config.yaml
vocab_size: 13324
positions: "rope"
rope_base: 27800.0
init_std_qkv: 0.0227
beta1: 0.9
decay_fraction: 1.0
decay_shape: "linear"
steps: 3876
MLP neurons of a small language model. Each row is named by its layer, matrix (down: output weights) and neuron, and shows model dimensions 234-297. Each number is 128 + 32 x the weight over its row's rms, rounded and kept within 0 to 255.
A block is one neuron, or neurons of one layer that tend to fire together. After each block is what it responds to, as a language model described it from the Wikipedia text at the highest values.

L14.down527 [133 118 124 115  96 100 134 165  91  97 138 130  97  96 155 107 139  76  99  99 114  84 109 193 140  80 118 121 134  62 150  90  66 104 117 154 161 118 139 117 109 165  65 130 161 105 155 135 112 178 130 143 160 113 194  52  44 124 160 138 127 134 126 105]
L14.down574 [ 97 120 153 120 120 134 147  95 135 125 169 113 151 106 134 194 159 138 173 106 138 103 159  69 140 109 104  96 135 121 157 122 136 106  95 139  95 130 140 120 119  91 140 126 144 141 128 144 120  67 166 141 112  79 148 154 110 136 172 111  77 130 132  47]
L14.down1181 [ 91  96 139 102  88 120 162 171  81 149  98 121 198 167 101 131  94 134 156 108 132 160 174 153 197 130 139 124  64  84 159 114 123  76  52 140  89 128  91 113 125 123 125 111  81 148 205 141 160 113 140 162  90 145 107  83 198 158  92 174 117 123 108 102]
L14.down1399 [ 71 104 109 126 126 150 116 145  78 144 101 157 131 143 144 120 137 163 111 172 144  81 145 126 159 116  87  99 126 114 110 150 114 101 137 155  83 132 127  92 131 171 164  95 134 189 170  80 167 135  86 157  94 158 150 168 129  90 133 134 110 169 124 114]
Responds to: Early or middle subword pieces inside multi-token proper names of people and places, such as Dr-um-mond, T-elf-ord, V-et-ernica and Andy War-hol.

L11.down289 [186 147  54  94  79 109  74  99  66 114 136 149 119 119 133 215 174 142 170  97 133 152 114 145 142 167 150 146  65 136 159 136 153  96 138 163 151 135 119 155 148 142 138 162 124 153 127 118 139 153 169 100 137 161 106 145 153  99 147 203 131 122 171  66]
L11.down301 [136 139  80 180 195 174 111 160 149 145 109 167 127 127 138 173 105  56 130  77 150 158 148 176  98 123  94  92 125 135 153 122 141 107 156 144  91 138 159 118 151 110  26 128 127  94 117 164 167 118 138 157 125  89 108 136 132 126 140 121  85 139 113 110]
L11.down305 [131  90 152  98  65 114 121 142  92 140 132 143 169 131 150 101 121 115 127 108 129 183 166 147 155 135 141 106 102  51  87 104 182 146 137 138  35  87 114 129 107 132 151  78  85 150 115 151  96 102 161 179 120 131 127 109 137  92 115  93 137  95 128 184]
L11.down386 [134 165 141 180 155 201  90 122  93 124  98 135  86 115 161 136 109  71 135 158 159 157 139 154 166 113 136  97  72 121 144  95 131 195 165 158 108 186  93 100  95  47 160 132  92 183 136 127  90 162 181 135 106 111 101  10 117 115 114 141 124 182 135 137]
L11.down480 [104 147 145 101 114 132 143 152 105 131 133 127 165 109 137 137 132 111 156 110 167  95 197 133 186 113 157 153 148  85 116 139 113 117 133 175  80 151 120 116 137 194  68 140  64 107  83 119 142 152 162 121 144 128 200 110 105 121 122 123 103 148 124 124]
L11.down759 [133 145 119  78 129 131 112 115  70 118 143 112 165 118 135  98 107  99 171  62 118 106 174 187  98 167  95 121 151 159 137 153 150 126 117 129  62 113 148  54 109 132 141 177 120 177 152 108 100  96 127  80 128  70 204 113 108 139 137 156  85  69 103 116]
L11.down1159 [101 193 193 120 132 121 139 161 109 149 114 152 107  93  83  66 150 134 124 112 137 102 175 103 141 178 140  75 161 105 164 125  87 133 113 154  74 159 136  50 105 112  73 143 102 108 131 149 141 115  36 187  86 126 150 103 135  98 143 130 127 142 179 140]
L11.down1185 [103 122 126 143 125 102 163 125 138 128  97 130 121 224 141 150  67 183 108 145 134 213 157 111 141  99 104 140 172  85 121 196 149 121 108 157  89  69 114 120 164 135 160 108 109 114 154 141 113 137 161 106 124 157 145 115  95  92 123 155 107 178 100 176]
L11.down1336 [112 166 160 156 127 152  98 147 154 164 121 116 191 146 142 138  89 151 153 100 169 115 102 149 128 132  88 120 153 141  97 157 120 110  98  94 141 121 158 129 143 152 128 122 125 111 136 152 104 172 170 143  70 148 172  36 177  67 110 131  82 136 114 136]
L11.down1371 [163 145 109 170 182 147 115 130 168 155 146 169 169 114 137 139  94 131 140 127 215  99 112 139 114  72 130 117  98 121  66 147 177 121  57 112 101 116 148 177  96 100  57 135 122 201 113 123 148 156 155 138 145 134 133 144  77 100 136 109 118 185 128  92]
L11.down1582 [169 118 128 116 173 133 134 168  99 141 164 130 137 114 149 116 166 136 139 181 211  99 123 105 115  88 133 139 110 104 129 181 163 119 181 134  53 128 120 110  64 153 164 126 115 167 182 126  97 102 143 109  92 159 172 113  89 124 141 144 120 147 123 129]
L11.down1643 [152 122 154 127 167 116 172 104  91  85 137 148 160 101 160 149 139 163 184  97  85 133 142 115  93 155  83 131 146  87 141 168 158 107 111 109  95 165 115 129  76 134 163 158 105 117 126 122 146 103 122  98  73 117 164 149 141 118 183 137 110 144 139  97]
L11.down1665 [128 120 125 110 118 132 193 118  91 104  70 106 125 165 211  76  68 129 121 116  83 169 170 186 126  79 106 185 168 112 140 103 125  95 165 163 125 120 112 145 113 132 135  93 115 135 125 131 171 106 180 128 195 102 162 117 161 175 166 149 124 140 139 119]
L11.down1853 [ 81 100 161 127  70 109 142 132 182 142 101  76  94 136 115 141 110 144  98 152 124 122 164 131  92 139 142 136 182  91  34  77 149  85 112 126  65 187 142 150  83  89 135 165  71 131 135 176 120 165 157 186 100  89 145 119  75 145 171 177  99 195 123 129]
L11.down1910 [166 101 126 159 123 158 120 128 171 125 101 109 107  85 167  79  81 132 107 139 156 126 149 128 112 116  89 129  82  34  90 113 139 188  62  94  82  85 125 119  99  86 175  89 123 137 114 156 164 200 136  81  97 166 130  92 158 119 160 122 113 233 119 151]
L11.down1969 [122  91 117 198  91 144 111  79 155 149 145 124 193  77  91 138  78 143 108 148 165 110 126 167  53 114 129 219 141 121 113 139 104  99 101 114 106  93 171 174  98 146  45 176 143 104 119 116 177  82 173 168 102  92  87 127 102 117  83  80 121 102 131  82]
Responds to: Second or inner word pieces, often after an initial V or U (V-ir-ginia, V-ans, Roos-ev-elt), plus rank numbers opening table rows.

L14.down190 [ 99 104 115 137 146 148 124 163 107 181 150  81 110  85 108 127 142  94  97  74 153 141  96 134 127 106 104 152  93 121 134 151  74 121 144 134 112 130  86 111  99 152 148  69 130 133 135 125 103 115 192 130 129 116 104 136 154 175 157 101 122  55 188 139]
L14.down888 [149 138 159  93 147  83  75  69 116  88 184 126 148 137  96  96 102 154 188 121 124 206 185 173  82 141 129 137 181 149 144 161 116 151 126 104 157  87 169 221  94 143 154 170 145 119 125  87  50 135 118 117  62 173  65 138 167 150 116 122 104 144  99 157]
L14.down1155 [ 83 186 119 125 104 146 110 114 115  66 201 185 190 141 179 149 129  94 139 127 140 119 120 140 160  79  48  69  29 136 107 153 140 128 143 149 124 124 157  77  96 101 156 143 135  95 179 182 174 117 154  79 175  98 179 164 107 113 148 123 133 131  52  92]
L14.down1927 [126 138 132  75 149 151  58 121 149  67 153 141  73 103 158  88  66 152 143  89 139 158  75 176  80 127 137 116 108 146  83 109  98 130 112 102 110 160 180  94 124  81 136 111 124 134 119 164 115 159 127 122 150 117 110  82 160  63 158  81 112 198 160  70]
Responds to: First sub-word piece of a word that opens a list item, table cell, heading or quote, often a proper name, e.g. B(ano), (b)aseball, E(hsanul).

L11.down20 [139  98 101 143 159 145 157 136 146 124 134 144 126 137 127 145 166 108 145 129 172 112 105 118 134 159 180 152 110 103 157 145 126 142 131 111  95 161 142 160   8 131  76  71 141 150  82 131 118 105 132 167 131 131  97  96  99 138 110 118 144  72 135 119]
L11.down83 [136 135 123  66 149 111 130 113 125 121 135 169 126 131 150 147 136 145 179 132 105 121 169 179 147  95 132 136 104 130 120 155 167 126  97 127 113 112 156 118 164 108 133 151 112 161 127 184 158 131 145 154 150 113 136 121  81 117 174 135 109 113 123 114]
L11.down293 [136 109 126 121 132 129 154 106 136 119 159 136  91 118 115 147 116  97 155 153 118 159 119 144 144 147 170 152 166 141 163 122 115 109 150  70 157 147 149 142 129 168  79 104 185  86 108 154  93 108 166 160 162 122 153 164 127 142 154 138 118 131 181 112]
L11.down715 [128 111 131 147 160 115 142 130 132 161 174 114 113 135 134  92 103 103 140 117 146 126 122 125 107 168  67 159  63 128  73  89  85 122  93 132  96 151  72 124 155 122 126 124 125 124 104 120 117 146 153 149 167 119 129 129 166  99 151 142  86 164 150  77]
L11.down800 [139 147 122 109 164  92 146 143  68 123  60 152 149 103  91 106 182 154 188 139  89 118 167 141 169 120 167  77 110 141 134 114 128 131 144 150 145 148 146 151 121 159 118 194 108 164 113 159  98  59 120 133 159 155 132 140  57  79 160 100 122 107  74 135]
L11.down853 [ 88 157 163 136 137 128 131  94 174  83 143 153 133 147 125  92  53 117 131 106 148 131 153 113 124 163 112 156 199 162 105  76 201 174  95  91 159 115 153 158 157 166  85 118 104 148 124 164 146 133  85 118 120 174  36 171  97 105 110 106 231 129 172 133]
L11.down900 [ 98 145 125 129 126 149 119 145 113 203  74 136 132 150 125 177 140 141 142 147 175 113 106 178 140  74 141 102 103 121 141 155 194  93 128 170 100 176 172 131 144 150 149 160 103 151 171 102 112 111 144 171 154 101 117 162  54 130 104 194  78 161  70  95]
L11.down1029 [151 157  96 129 157  98 109 133 115 113 138 128 131 141 112 172 125 151 162 147 164 152  69 155 102  82 173 152  96 147 104 181  93 125 106 128 137 176 145 132 164 179 164 153 113 139 194 115  88 149 116 123 129 144 112 112 108 192 167 144  88  96 151 125]
L11.down1116 [132 129 123  83 124 156 113 141 121 121 100 123 112 112  89 125 116 137 110  94 142 158 127 132 116 109 160 109 103 126 153 122 143 100  94 149 135 145 146 154 132  69 145 155 144 146 137 118 117 151 116 124 138 130 145 135 108 129 147 154  76 128  97  59]
L11.down1118 [114 118 108 113 125 127 161 138 150 114 118 172  88 138  96 105 126 161 131  95 110 109 112 109 114 131 174  86 145 158 108 131 139 163 119 131 143 136  92 109  93 124 132 178 117  80 177 124 127 196 116 122  56 121  80 112 116 139 157 148 117 127 170  99]
L11.down1271 [101 159 118  75 113  89  88 130 125 134 137 136 118 102 130 138  86 124 115 161 108 168 169 136 163  86 153 113 138 104 113 124 177  94  93 138 118 117 127 139 148 100 105 142  97 139 106 147 143  97 148 117 173 104 107 138 114 116 140 156 164 120 103 159]
L11.down1338 [ 92  81 102 113  94 121 104 122 158 109 103 120 155 121  98 135 138  84 167 101 131 132 152 164 156 124 236 122 128 168 161 202 121 124 100 138 142 147 110 160 208 163  89 155 153  81 147 115 108 133 168 111 189  89 156 136 169 190 113 105 185 152 195 180]
L11.down1374 [147 164 129 122 118  69  77 109 146  86  99 149 145  86 137 158 125  94 151 152 115 105 115 111 133  85 132  90 145 142 113 105 191 104  92 174 120 175 167 149 149 126 152 119 152 158 124 125 109 144  85 133 154 150  86  46  96 112 122  64 165  65  54 102]
L11.down1415 [138 143 111 129 138 156 152 132 106 151 116 123 117  57 139 127 146 131 162 111  86 147  94 127 126 117 137 117 117 177  46  92 112  88 156 162  41 150 118 111  86 152 156 100 158 170 110 108 148 158 146 178 184  94 127 133 143  60 149 157 103 103 108 129]
L11.down1479 [126 103 134 120 120  87 157 113 125  87  95 147 145  98 119 132  96 118  86 139  96 154 173 135 110 156 139  95 157 162 108 104 151 144 100 133 153  91 134 162  86 164 106 124 142 121 118 163 127 131 111 121 179 139  86 137 153  96 189  72 172  91  74 172]
L11.down1991 [109 169 145 165  71 106 148  77 110 206 135 117 171 130 109  97 129 118 184 125 139 102 129  77  96 127 130 132  95  96 122 133 103 128  35 174 165 125 141 168 105 152 119  91 116 165 101 152 149 160 159 148 126  86 138 100 130 110 120 124 123 126 127 148]
Responds to: Function tokens right after a noun phrase, chiefly "of" after quantity nouns (variety of, range of, source of), possessive 's (museum's), and sentence-final periods.

L7.down716 [109  87 175  66 132 128 102  78  86 153 151 142 153  94 130 121 108 148 153 129 114 122 169 147 167 115 136 170 152 142 139 128 142 113  51 151  89 129 133 132 138 134 143 169 120 117 115 153 143 118 111 146 183 102  88 166 130 104 198  75  99 146 134 160]
Responds to: Sentence-final periods that close a Wikipedia paragraph before a new paragraph or heading, as in "FC Vaslui." or "Breaux Bridge."; weaker on table pipes and main verbs like worked, located.